Part of a small language model's weights: width 224, MLP 576 GeGLU.
MLP neurons of a small language model. Each row is named by its layer, matrix (gate and up: input weights) and neuron, and shows model dimensions 16-207. Each number is 128 + 24 x the weight over its row's rms, rounded and kept within 0 to 255. Numbers have three digits each. A neuron's up and down rows have the sign that makes its largest values positive.
After each neuron's rows, "fires in" lists the words (lower case) most often at its 100 highest values on Wikipedia text that the model never trained on.

L2.gate120:134116128084128124143102114160155124148100153136129089135118155150094139155131100147104154131136146125075111116122108122125168130121119105118122157163121126117150160091135162115138158094129089117111151135167086144109143107139157179088081104133122115113154150103121126124125110155170160119176140129124132106170161125116116077097153109137123117154133127133161096129173091130101089122118107106137189117147147088166115126071140171135157116080120177129147133111177132137075121128119125164138122108094131105097095155129165122116118147151123110121126149148085119116066175122101130125
L2.up120:131102145106136144141125158160123105125114135122158124122128162151141158130146101129119174126151141110093147112107092106138137088140121145156132188195169133117107172124127105165106133088098122127150131157137113142137124176141107168110088118129130127141169150120137155155117093126122133098189104107166190126123123168108113089113109118147145137132140162150159069108148109139145121124135109115096096095108144173139143105095122109125126118093148155124127185140099140135101103126130152108137113107141141169103141141090128113152136118155116085159106124159135162117121158147075137120
fires in: "the"

L6.gate527:102108090115088137135150146109097152186171130120122118152111124108130126128176120118123113135145119100128127155135107115090116117113144100102120140119105136105077106118157129128138124104150139121117099139133131137136138130117108120095171102178106105168135147136130097165120168149117168129155132098163097129162126096150127148093112134106099175126090129108106116139157128099135140118122129119136134142075109149160125114193107151142138057099122153135167133173104126124161093115060124132111111120121125135089112128181108152121117125155137137121127071096138104140157149091135131136
L6.up527:141158108104129141159131123164161119096143153127084115118135158154155124112155109112161123132096148149146112101149127122109126151144165170158132124177115108097156109110107157118117162162110138125161137136132111134145138144131095139099110116109133151133079127121127116145116140094105171119132164101112136157184106185144174106193140097116089055121098062136160125152114105135119086126133143127118112112142154146120140137105137120105095149144080134133135139139131102094077127153150105144131124112126123115131156118155139166179102143085121103151093191137152079135142116139106153107
fires in: "the", "a", "best"

L2.gate204:129131136154117169098117151119098118151110147097105112168120117132120112093103146154123131130134158125153177157089107123171117171125122128106106131117080144143113066139163120164123133148120138159143137098102120126086109131090125130135117161123112130162111097150129165100130142124100137117157122144140106147116112149151113136123146160142131089162108151146118169091144103085099151111104109107133134128112097049115148112138145094122105045122141085157127160171129112136143116109128121141123144141099125142145124088128094114139079109148147123150105130113154163132140131127094117116
L2.up204:135131088095122171104158159134126158159151159109094152133136091105138151075120077104145158125136140150146108151129140156119109057130142129173176146115111136125140128127130150144153128145189166157105137136146132125086142119109148081118114125114151189111102088116155135111123152120122106099133117101115175136152131109108140113121115109151166097103078136098111124155109118133150153126178099125125140114125111114172132090101113104112141132138078117117149161146157138104177146154110139111129128121100073131132199151138148121132144084108171113140115141131144174150152139134132107123
fires in: "two", "three", "one", "four", "software"

L2.gate125:116101158165117079132121155087103179092139139182133124184169138089140177125173099141090125091092106161149141127105143099120114131155168094136140128107163138163119104101110086123142139142124140151109100145147138118161094155116121128117147136165145088152122091122160080137068179118153113120107110131140123116133146126146148156131195153107122133115130124138141103109137126148139116145139151101127162132125131121107085089128147121132097136114114102139158109123138154099120111133112133182126117122131119144204101130128142165114118132123141159154169157147104146137157111143107114096
L2.up125:074111182113080120117112162131072164114140174117164125125130106094130117135169130145110130169105153150153160131092099129103105130145121153119145150104107100116116097166145127121091149089148115150143104116112118111108117106137137101096130133125109113143133118118115097117097137132182125112145102097131138112152106162154086137192167178150132129122124117172140113108144157156136134132093158155129144144149142176119130098129135133103128079095132106125149152123134127135137163128166193170108137115100130150156081120099113148105127118128166122117142152094140120121141132174160116136
fires in: "school", "year", "years", "days", "college", "months"

L2.gate547:168122092142161109115089122174134101149099161117165135123116129136145114177136107119117148143123172145130108182117094128135131115108159145146130115134140113085137109159089148120151096078156119142114115163096136106144107082096131096140089176129127131133107158149118147131141149130105128146128131105168104125117103110163101134128173104080112115128131139131122149132127134122140153130097117114162120104183128133161142153116112090162140133080112151128115121178101100184182135128157151135107095119139136109146106143093139127124100135138156106124108118147167134120132144111097086084
L2.up547:118120128138115122099134110102133144118125140140117166151156098112136085132131125179128124152144155137122073131136101151124109141099130167125118147071120151113167172140082117089143110075156126084076109092100130101109106102101129127155126096161121097118165159160107111113119120151124136145144112101142147161159117109131106121159148130085121137110135137139147139103135123131115101088106145139122146111117127148103153130136170120105145100108151171094097091120072066143118100121132153114130111134116131094154103124093137143118076147137164105149126124147143145163141173119092163150
fires in: "who", "that", "whose", "which"

L2.gate357:090127165151118157147113113140103167111130082155149176113166165097137114105148079129083120150103134153125122115118079106124102128078144154106158164125093141139143109105095114142118123154196153135080126108074135103105159148102144117087131127128117136146153158146112132152146127100147129113123156113123155127107149117103176129084127093154150188146155176101161147132147157116125134136118167128119083092139106143121150120132111166116145075139137132144112122147131140151105137121151142117131110115203131103144115149171098133107120127137143147126143089132134162124181134144121152123
L2.up357:106134145161107111165107148137119135115114132126145121117117135158096131133169151124111088164130154138160159170093112128144082147124157170092157092079155110124107107165088092151126171144114104152087174130110109109132108147119110155119134152127147153133132132109096142118091153145149099117095151154116113135140139152096160135145112117146114115162116181119143117133166157097159186125150124191114106156142131152128147132085131128106140141112120106141098186149139144103107108112131135103105139131148128133170152159131099124126109084105128140155130146138141080125161126133083074116
fires in: "of"

L2.gate394:115071110097125123098113165141145139126105128158145121156113124118130101104130158141151101110093128149160132096129127116125100139154162145104137106124113090174131103130106139132127107128143119117113093160096097113103173156120136144142122127160143130086117131144127145113133099080101118131132168077173098157123095169126141156101107118122148113108134126081153118086118129158109077152078126106147140132216125111150150096109171093122133107148109133096118110094156136140110137133108121094130113151161130058128151152162194106160113077148095161155108146151094123093148120109105146117
L2.up394:126125115151143107133150184122148144120127114111108166118122122130146112150128117146138126146084090095159085104150136108120135129116151156089132130135115121152125147130138152146154102095092149123164096125147133124137109087133117087140129128121095106075113118110134176153133110106133144140131092114163126119127128166125155142073107126127135176196100129106116174109128134140137159125143145109109152124159146147140191094146115168128114088119142151126093172105173148132111147095150139136135159121148124120108175158081089125142098124078072148125108158120146126144119137115106120084
fires in: "would", "with", "without", "despite", "should", "thompson"

L10.gate338:110144110113129130076122111135144149119105119143133188134147106128101112138101145112116117157132118118117122191164136127098151104131143121108112154145118125107156097094125058133112062116169088132140116126134096158142104105159132125131110097123148131115152135149140126105124169170105111110121111090121125130080171119148123140123154133137108146093120156114184131124106132123086090156144158123103116158132100145135129084129132190132094157132162113105129127103128148125117107136125095064107146106117078148163090122099121147139131112130114135140099170100118151075178125122130098115
L10.up338:123141112152120106147147133130143109132152119147079128107145150107069183101141129103131147160078097099127137116148125110119136115121135152105157132151127128145119137090114082113103133118139082173148107111120156152113132148127124084150135122138126077122135120126127106067125190111162133140150116138060151102127135166162139160123077147094150134128125133091149143134190118099069094136143153139124088106132117084155131103136105123094152126105097129133096136106109104158103096162135103126121187159120116131113127126131111129139118127126144086125137186071121139134174132135117114084
fires in: "to", "will", "and", "would", "helped"

L10.gate155:107136123106147153155144134134124113157158129176140092151184132161110135148142132106147099145127143132116167094117082100105140119151141062116169109113117153141130130119178130134118143141118072150085160155105091127154119153160135152093110183148147105124130126133074180130099154154135142127152199094154107109166164137126120145140134132110137165142125124120148142143135106167139099138101133125121161138134131160140075142150107130150140136107111079165127129158169143122123112117111126107133146094142112130095192144143142138113129151136149132109121135089130090121121164129115152163
L10.up155:104115131112148160139118101130119131106121160136154132131148138166124138122097088109146069143148140132105151124123080122145154117193152066141152115122129116153150143102141105113145116137136086133141139144168102109190122108155135151143074182135159126098123104128087107137114170154131140142117185138127163126139123140136108109127112123097137160153108135140161136169149107136132094111134120149136159130112118140115100129139107093105116141135095098119175154144154181129095148098118142107120122092122105109135170164147129094194123167121122122133103125111122161167139138116129118144
fires in: "the", "to", "an", "a", "famous", "of"

L2.gate181:139130162114139118105128144085110116146078079122134108127083108132136137120166127113128106149155154104141124145134108111125125160107144136119153126116143119156135147151166123092094161140121142139125133128112137067136140112161115139166118170152125150169121150123137106135159132142104132073149134094133112132105142109126073116108098078154122129113123166130111138080140143129131126073109200116127177140162178143121153134166098126070109137092124124148096147182117165141161126086118131122129159172126147113140148179102135136138182130153094115118111129088129122136173094143119142064
L2.up181:127161150081128081121097144161126097102064073149164131129133116115141137086146122114118094142137114103128136145133112144112122147125111129115161138124132128144134128140163105082132119132133169146076131126105145114131163130130100114152133193135097168155126131137165088131135114115123113069143133096114130095098106138129074101109120110109152133102098153134128179105164107143089152082113139115143140144166145147137148117129122174070144144144121083159108141171117165126154116110132146099175174172130115141151147124133126150105163125173106115114094086063119131157165145130123143107
fires in: "by", "with", "under"

L2.gate50:133138121089117149176142135131106141151121132116114112119118147113145147117159163109195131192127145171120142108108133168119099174110104095132145125104135182130033133117130183103121179135150133140154099121138101143126091120113119083138135179110154122119173113123153108155141132144120146117120128103091170122114174157126127139112123139140096140101145131119145090145149151145131111098139139110140137147148159153128132126140146116156104134143096142077138109115118112121153148141131107120106149132167145144120158104120141194119146127094106145107134118105113150085145161175126122111
L2.up50:181106137103133126120154104162116123116133144133113167114122140101108122109137113095179100169095151141128135074117116112133091158133130129113157139154108185104107109112117145126117088126119133170164090128122097138110107094126108111108120126115127100099153112138141094101116145144100095097126098120135135110094137168138112117151082128117139119073157107120169142120112162168118066082094163157146151144110157129158107145121143111135140139156173138127137125158184096104168120139149108178107134134181126108087138100122113106135126141110149105104143136114149159139135164129142133060
fires in: "film", "year", "summer", "season", "years", "films"

L2.gate364:113087112108148119151136150120173126120113096084159097145169150144137092112121144151118127126155168181129100153129103121164097152148132119126152138139151112128139132110141111141175088107156158119096170134122130133099147127094132121136168113098151126131123142150144138146140140083103124126170165152148119175143115147116134113107134091123150105155109166117127126144060163133132132147092140112125106121117132119153078183131159126089108112087125136066142126154112131126125108193129123134133151100123165116126121093188149089158115173127117160120124171124119090116140101128140116130
L2.up364:144118138128140107124152141126129151132141077143118111137162149152132136112142135109096111139102109153110118124136137091120146154104103142087160124122108148103152109142124143134097150143117174116043127116152121109115156130099117156140169128111148115102114132150146132090130150133117143109134126104158133113116135108114126131125113102144151130108162138143148128157097138158122155125136209166132124091102139084115133145112140120108104135107135135089113132145102127121129105189103149088159151134095091125152144141150098151103141154111112113102105148160133094115110083092131136110
fires in: "has", "have", "with", "had"

L2.gate100:121137157105122122133121148099138157121125121123155151106151154107105146136147136101133087162137119165139128177113113139154083154133148099143144092146146109107114085145163163118117090174175201145117128144108122137162116131155134123152110114160163168138087153165088133123127174124119135146096105106107135137119132076106111121140131119119098110126127117164114160099103131174128135092149132127117132141123103116090132163131135167142135145125105120123086154160174124171129151154114101113136165136097134136155125143081153120144175128104120089127126141090094134106140093151161151125
L2.up100:121142119104138120145120146130138132116134139121119168093149131131091113123138137128144066113143101126163170151149133121134120126130120079136155172132147091130105133119138133122118119156153146157131138112084192070121132181150135173111123135136146136102125122129119130069136162088109090118158109135152109187085153084111151183107134137138103129166139151127087134132130090152133169117127128139132133116129146077112146165160170126118139166115136128134077138152122104148137100135138109122112151150128132085126161132131154129130119152134166153076099114113112103134114067158102145126
fires in: "of", "as", "with", "including", "by"

L4.gate472:153130111121142142120153140143126150123127145153156154120149127130142147080122135140130150119113151094098149153139167133130113126166132125085127094170127041134122118120168105166109146128184109133135167134137195155116100125118125126123087123144174122086131147098148096115118141178130114156116148145137110121177152099131141108156140134152109130176129143130152133122118107135134109144154177136127132124167110125117123179147127130104136180099123137078136146108109129168146118111170135098146159156116110111127139140135119162180136137108125160167152142099168110138144172086115122096
L4.up472:162129123137145140116172141160102157137130198125129160179126097144127114113070141137129128163123125081112086118122152143130172109112160117116149127159147100144109100118122126132145109100095120127137143151086151146128116142177134070138119099133152101106127105113148119117151139148126109156093094075132134113137110138142127121113104074128080165153115108117139176137113084097179115116176153089128104125159125149129164129173118174119123154099114105120093108129103126147091106087127106132091134145129110108144150121123121126172115125127069158135143177138139138122133135092130117112
fires in: "to", "helped"

L3.gate200:094136095173148166115136144137141125147131178115081114129082115114140103122142136137160109129081072107113100138108157110091133126074117142113132123127096121097075138103126140106084168161161135117126126102107126156129094137137106099164137130141167153167141157096140102134116124120142129141099123167086153096187118137150104116145109116107173124113149110144163107075138100131129174146149157141146105126177091140135108113133141153150138114083146129090174133130095179131101156113098132108080114172104113108115131094138134117131124148145121120147157111107145077135146099113153136096
L3.up200:140110110143097087112111155100137140138111138133099129122096120098124127112137127087103111134109142155114135122116110145103091091136186163099116140140132092108142132144165133088141128149140144115099093130169110163116100160126118068164106100099166126151139154109178142106139089150149166107071132126107148111182161155166140153135155096104134156150131139159130089106109108112125137126150137128141140123133166122105098127125134175120154134089142139122115155151126152152100104108125098110143129176117122138102170176121129138139094090160157079129181152156112089151150195151141140115
fires in: "to"

L12.gate517:132144130061080109127119093134137131120105140131170116160156162129120133116099097144101098115133094146155140141124130076107137080087144129077150137137115098120127088149165121103156152137187144087115139135143131127108074131111130176133110110135111128079112131121097102130121138104157152073146157127159087129148137113105112149094111084139098114135123080127141114160133090101156147135114158109165114134134133138134108136116099121151137124095101150175124138134110135114166133172174122122153091130123131116091105126128139116114112107126113090132157127136132103148115175144106124080
L12.up517:129087140117111134110132145142136126159089125159124122133118153116116092152142142127135116152133087170161097121174116122176095121129119118133160144118149104121157106106111160157097152130152102141128152124098132135128125137093114130107110163135098153083130153134157075085158129135162114167092145113102156094173122145116099145150128177114113158159116115169088142118142132080135134071126126179072176138105143132172141118105129113145105115123117132122089113118171121106142157116144137135104135094093099105087151145149125123116111075108145129111135177093110141114096136127087129146
fires in: "the", "king", "royal"

L2.gate296:136148126146132167134124100139134160145119145118140146100170139057136118086077125092150156140129101157112158120128131108104116140136128147087121154130131128125133067126082149144123143108145150105115113176139126096074099115122118190128173131138085127094134132136184141118146107144115146141170178176122140147140127110162129130096163149130139099134135159153106104108133162131082088101132125132140153145138140128163142091127162131113097109056138132138107134133137146139175161111091134104087138099112099111155066152123177116112108099120128116096154126143112139140142113121152116165
L2.up296:129147131142140144103122133122146117174102136136155113101091119138180169116075096107089145148122113095104139130084149118165133124135149172115160199141139108098153129112155182107147126135135114090106098151149132093129115125143114131108109141140126108138139121111123117124099095142085133112119121098120149115188103126137129120148110165127150175177111165127144112125103127129090126119095144174144127162090108125078109095136171143118114159113142083136120076145135121161120124111144160127100147079134132123150089166122148106137093108147146127110127093118086112120142101147125136153
fires in: "award", "university", "institute", "union", "center", "association"

L11.gate76:107125176133137138147112117124144132130143155133117168135110119106140190123200111109160154086156092113144114157092149092146102104154147127137123125084088102143149155104143105154117124127125125162121144106115102134130140101131111112159164111167108123119137116125147149107156130134093130124149077122086130166157134120095121088197131127138153132105087146117126127109143084163157121131157139142125107098161110122112153134138115104102145138093101116108142138109113137136099133128150178119122158111111131088076139129138150134084110117105147122105195161135124108061128128100117089118
L11.up76:152147151173129136112152154158122124116119140148100129131106142142131120154132105115126114104116152170139091114103133103092133116131166115138118161066095128150090114086137124146124077120148137123131107158178142158120107087141108114174144131166134084094120141139129104132142088119160129110100082127120178176151115108110135097142135133159140153127090110086146129122127131150131136114144107104105127118158150114152102152130091155118139080102140125098155137126148146132113144100058122161094171139139126122136200129127116104162107106140115090117093126146102118122142118140127141127
fires in: "to", "in", "spent", "her", "up", "began"

L4.gate508:135135112129139135141147127159156127100124148116118160116156147121144133120138105107148156091135159102129097137168155103132150121144161139096163156127144092178111087144142128118080081156182155143104120156171123167104097139126113112120114130117108118136110165123066142110111107096129120094152118155113162126100125172114199110090108116121119159125143145149120106093144165130098129142130195151148113139118147147100111091113114106179101152148138121160106177128153157158133138116118101123090085125116073093112148106173129133144145060121109159110120155104147143126116116115137107133
L4.up508:113117155104120136166122129115154133184126090150159124152127103106102127135115130141126105123130134130087134120139074086091129119132137136069178088124137107148067145168131115150160115178126136120126135129130091154129123124119154136133074146134101134122148098118105140138140140141120111108175113131107123158129126153108142125142111112153140114135133112151168148111141164094124129129120146113125148148184123168124140156098131114148145161163135099153187116150148093149108136126114178145144128136133151077161160152127098122112133088123125164123137120139132183106143143158186157109
fires in: "of", "married", "son", "sons", "house", "to"

L11.gate222:123112129139176145117068148134115161145153138133101127118157120114138150122121165106114144153108140129098163138090108115117124124127111113137123153110105134117131126162116148169142132157117143139100096129083088161160141116091098099096113157090164162104120145061100108111109105097158108105128136140140158155148090121150098105149133159114090089134124079125103099097122129138121135137085114145150107154152158162138094133153116121104132104102136087135120121128183145128102103147106119128118106131136113144139140141142144091135128124122117120126127127119160146064132160122102124127
L11.up222:095148131115144125163102106119139124119134114090150148116125143154146125110096118109124113146110131128118146133134183120127094132158118125109136119152150100099129119157121117123128154096077144134104144117143182152085159094115130097087130121157129159142163116137121131130122136104146149164160126117142141149163062118161119102117136136155111102125106123104161118104140134113170147110146162102151113126122172111169103138141115128082135120174116142078130100139093141127150159111117145074155120165153119157054103147124117181117151133151166096109143115138138157107128152116094145124
fires in: "a"

L11.gate531:083121110133141170173135051145116109129111136100124136116147145120130152123095147081100101108123096173098127136103154141124125121092138133119116125138101099105125134181140151143135133147134115158110118145129105122127084067112163137116107087121101178112087142101099112134132177156133130146151144092124147137166160120177137123090119161151129139144168138126139121096182093166135151114139089132099126184148132131128107160165142109117126109086130137140113122130163162103158121113082122134117144151116096117146152145138098099143122136140168125102077174135111154155153169159084163131
L11.up531:106145140117151136109141143110112146126131166109117108112109151089120096115079143141103109125103141138137120105161138090106146139150121193096077123150102180105147100147129145156131116127092117131134157130116131103133147110121122137128108109098109134145107124108095105093152096091139111158096116123139141099136190126110118134135148112081115080096150128130125100111157110155138156079083120149135123119125136111142148130117102164098119149132107122155138109110133102133163128143196104105175096128105105130075128114105136082134126150113100064152139169118074157115149111133100109126
fires in: "a", "family", "agricultural"

L2.gate122:088131120092145152168120135126147140124103107114137131149162139132135110122166145086114115121128107160116153112135122165128127143144131118131138112181140177132126132142134134172098143196088149103117152121143084143098118107151132112124111093123117091116149130115127094127112114126136120138108094140126117110094160108131101146169124082147182122127103149145135142068148129131110079157160113163091126129112133114096109135106067102162125093087099111119141125150146157173137115110144120118123135129114107193122145098083133148154135128159141098141182113140167122142100156139103119118
L2.up122:142148163087089129121151112128150140116128143131125111170172116119126107097112171165117128135128124149127138102175136142109112147130133145112119137140114151114130095133117162151121115171114150105119100105129121164154096105118125143148080122114117082141127130110148076147145120122160111142109094160134125106105134138130124137152129121129175105112083134117149127061149132144145105152141084163108142130115140105087107131085071119162123068063122166123143119123170133153112118135126145120144122116088128189131108137087131140141101159165132053136170165154133132092104158133148145147
fires in: "year", "years", "season", "week", "retirement", "style"

L12.gate383:176155110107090128094093129098141162124157113121107127118147149099137156118106163130093145130101089151102147129162103117099054121164127137098132130135134162171145146151155097130098136090178152141126096138120079096158077113111125164115100119114126110163097148138087178110126134117109141158138148104162121161150187103152133105134138137127154098142138105115119124115137111111133172159110119166108134114110151143171077174147128140126130179112121121104144072153124157138149145120113100108127149117114157133134096134156126162108149129131130106087138120116202106101112143137095156141
L12.up383:079110133163165163119037140107160114122136140132119150129108121124089129139114153128151117121103108135090177133097121118134141140151182129117138100110137133148135169133164156121142125160155146104130151109127127095104146164129124147106146153124132111140146117167122151090153115070131130167126176134088115149144131116142120173153127114140077111100129125124122143129109169102163142108159140100127172099108167106138111152097142109099155134126138116149058106105135122099113117117136165147133104141147159134127135084154124106158080103122146119155106108166101193144158129150140108148
fires in: "a"

L6.gate391:130112107112110161116119161112120137112145110160105077147129152125123153109153109120136112105175129113110112125134102111111164125113169155141118126130188123123162126127134080082128131111128090118075123138142133134130087160159113157119142146123146148123110086151153127145161187139142179132096131104096177117114110112107135122134171139147127157145063162130130145124134069151111135129105117162125146130169073108102115111111129123104099129064116140111129102114176129154156103119120113129148085122098113121131099110145138125116130110144166161129115125110139086158153140121103119110
L6.up391:122125157097174109136179122122158153084122165108122136116163121134074143141085107131111125153075099132123147145100152170148168116155140129135124167107137105097149134128133123132171135157129153108126084131118124129131133108086098124114101151121092152119129122141119081124182079122094119120099118120140162152129129145132134111122089150098144142102121149158105123097093122122146150136097121110100140105058138118137154134185121163089124116134158137124116130104143144099134113144080122143127133133146151123137139129123090146123113130114152133098147126107128166154100168107096152160
fires in: "the", "its", "s"

L4.gate431:164106068084162127109117125107139168124146153121123111136134150158155085173151157127137154126092160174138129156059140147134108128136127151116122134148167115112167145131144101119167091122116142105119139123144167087135145141117135149140141178137129105164157129134116078113110121099104132089143101139156142132140152137107153136111101088083126103167116140143152140166156107132127157133105127127119103126107147123137176104138125132079129144114126130073084129094126141162104141102153174113106113150159095155143146094142093116176105142173149143135112144123145061081115129126109108169
L4.up431:162123093111152132097111128139159099138143124116128108114175106106108117166138150141131103134104108168125125129112132167140100119116152124087104151125116134182145123145134106121128125125112153102114148163126098102156127174133132134145133161100117105148156126156108118131127161104091135140092098138141084137144132132074072111130087108129134134137110135140144114112146115154112163159101135113087137134114156152127153110166092071094129154086130066104076120133150138130132120131134198113159135130139105156133125149119154082133155156123155170136069133130141075094129154109124096149
fires in: "for", "with", "despite"

L2.gate152:125141136142121129089127115117172118124150146097094124108095113144121167102095089085131146163129127151123137134058147106134158120109173119169114140102115112155137117138128154167119145137156107071094102139106115151139143113113145107111108118127152127110097147130106125157111086147160078110105151090163143097124161108131158099137144154132127153127088098144157112150154129137144144122160107151130160160167146124141098104163093098076144090137096124118109098170149153079121145158168140120090136148149114117167088136140137144128130125107162097114116102119107138125134113060140147134
L2.up152:154129130134137105140136114124155097115116169151129097159117114172102139135086101086078164168167139144091147084151148128112160119098164140136093116143126116080116143112152171150134136135144117151127116134145106166116152131086113127117154091134118145094131111152100149128080108099134068107138131134115111115135128127108161123142143133147123140142134144143150113135162151151121095150121093150112166179133120127122095142157131141074116113121128145130167098125163106132125128181136144143127170124135157096140081133132134159120139160159155098117116114098083145115136135050087102153
fires in: "university", "institute", "research", "office", "college"

L6.gate543:115129107140127125161150115145133110138073143124135128127124098116113150129097171149124154145093136084119140129110102124154148154090126181133126101103130174132148150085092130069138083161153127136133114121164107096116148114082153130122089176157103146129119137177100094110085164103118121119112164164118132124123151103135134135107144066148106112158170145132074151113142106154121118106134131151132139095134146113090140091122115157111121113081120149150143119136124102150128086150170098107129103113143109107124108099159132147121115130125180087153085111133167119152118151143082133123
L6.up543:148147108139110106114119135095113128146117137094118121159093154135129129126161118124159118147126118149150126151111120139123074108099124149077103115167118107131158110146100102108098161082173143105094128124152131105139104105114150117131153128139105115144147128155112141146139109124118143127138126138114128143128158139054095154175123126130132141154135140111117136120157095143137135158108168116148118112193137122135090156114161126116150112075091147142079072165117064112140091094115113113127168133123094100128167115121132093117076157123131174136090105119133093132138103109153136106
fires in: "that", "which", "who"

L2.gate333:101104128113145154064113131116163125097104104114188112166113105157113052143153140125147139159119132110091150137094115133130137108109126089070142150144129137172148165116146127155136121153161125123120162145112137134112126118092137150162117115131119145126100134091133100136120133168175130107119131124142115152102151148145126127110136107115101110151097126161121167102131139142094112159133134136110090125161162105119082127157126121154118134140124175138137142166107135117064110155222137106116159159124127090148173127131154115131129139144142094117122102110149152134126133104155166109
L2.up333:116080151162162112100156150133148160138149138146103119138125166146079129126159140092143140148145121148137107109122157128118126170114081147114163126161105108131127138135160141112117144184168151090137139143119097141189139147129115150173119149097152093093125151149130153131142095139110125129110107129168138153136085134148130113137075122113074130129090141136158103113127118156106155132146108138134171143115134144118128151141111133143079127180136093110086161194127165120148133136143106132098197164127133138162105103144116152101120124149115120128104124110096140109146149117104120098
fires in: "about", "by", "over", "to", "approximately", "rynkeby"

L12.gate345:095149086120145164148147123181131164127125162154148117129139139140079096150139106104149109157142147106160158111100124120148118115157165161134073146109123121120135119129140095097127092139109082142130182136125119066114122093081134097113107136121123148128123152136114124137115138127135093126118141116110128111130085109155137169143074135144136147125092138127113145111113141121138129145152126125110136175110085123110104133129082122083110103095141096090119125128153168105108082179127109126128139094124117101101099140132140103156144128111107117167130137149136151122130101138108114170
L12.up345:161125119144159130086092146124150052177100105125154131141111088108114145120133138125127104093130091099128126161142177073138142134144119173099119129128132084104131125077113119097130117112144163117112127111152124119126113126106148086122123154130112123172126115175112165094167119146100118128138109106159128131091148125087105137180126112072138134145158100152129114090128083140144134126124159146131118155124106126127126138127099110123119134136102155134139186137119100144154106120157121139083152133141107096091121142150122151152092127143115132123153178120154143084136083113163133121
fires in: "to", "family"

L11.gate109:112163146094106127151147132140147118133140131112184165115143112151163159160174151104128147174095093129110137146155137134144174123141152082089111112124156112149169137119154139160118134168106073125103138161096134124103134147145158151171136133173122115181152177154173141109161151123093147128121120124116107121141125145097136131117149091107139168161144109167148129124172152125174125128120153104151140128131128171135122148188098109141108144127159096134115130149127158100121145105141134151124104105159142111085146165131142152112117128141162164116133104091103118111147166138129090114
L11.up109:110142094131154150153169119137081145120103148167163134128143092141140101148131085114118114124100096155113131170160110104139103150124171148120071099116078114124150170117176117125118121180123098123136145140122123138134128103122122152169143107132121137181121159125104129123126154094107135168149125141093117126113143131111151132147103134126088130119146132111124157135115098109133115145123134111127177154123151144120140143116127130114104131127085127150144138114104109129124151147196139129145148092122120124129172163139096123152119092158131130109120108082116135150124160091151140100
fires in: "of", "and", "in", "to", "or", "de"

L3.gate20:166110120123098114127111127090127109132085105184111066120111137143106140088125093143117117163132160131131131130111107163153135102073141196099155124123134145099133113111105127120145140119146100120127139108135136165159172144138138144093149148170094125118102141145124097139107114076139110097088131087151146122138145102122123107149175100138156131165092167084144140129142136132086135105054110113138157127133100124115187102143138147104131113086107164152120102110105116149126106158124116089138121104171136147134119078112137180161125142126122163088158106138120115170159138119125136140
L3.up20:110109117175104117129135141137136110125147124141131101140119123127095111160133073121126114129117143127121121125095125154141165115148122128146179121084141133151123144157138114104118087136138113120093153127181149123104092143099131104117122140144130139067074092105088095128091118128181132150129154124119119098144120132118063128145113140094157091149114130121143161068125162113060135135130150106139147149118128151094144105068157150157132129170146142124114112150121082147107107132154178149148117154127072121158096111129131129100087150135115158153089107101122150182126108111173161139
fires in: "that", "it", "genus", "journal", "club", "work"

L3.gate192:171093169142118111100137129148142157123134087181163062137109167134117112138139126156125134118082164165152142102098132128151122156110168122105122091152164095131118133144123151151103092126139140080148111120174093122119137131128119149157151167095175104126133120130145119145123115119114155116119104101098140129176172153122181140114095147157163127125118132130139159138111156129131105147087137154134099130158114097107127166111129130126127095092132158124140094149058158159162109146097157159121123141134121109140113130140102117161098134136100145169116144142155106122113139149074101109
L3.up192:122157159091137055112110134137129167159087099164136135071152157149113126181177083176114113155102149167169120160131091110131111129135134166157117129115127097128131133153141159134179116147151100136123103150151153126090152123120151127160178172125093112144142140125111153139086134122136151113118146112158143106103102110113162107117157135095154116135109111082142102130108130144116124084128139108120125089106103137146123107185130142110163091125096130132059110119166138154130131088135140116128143104110095134112138137139142142169146128112116147150099079138114089113160108153123111074
fires in: "with"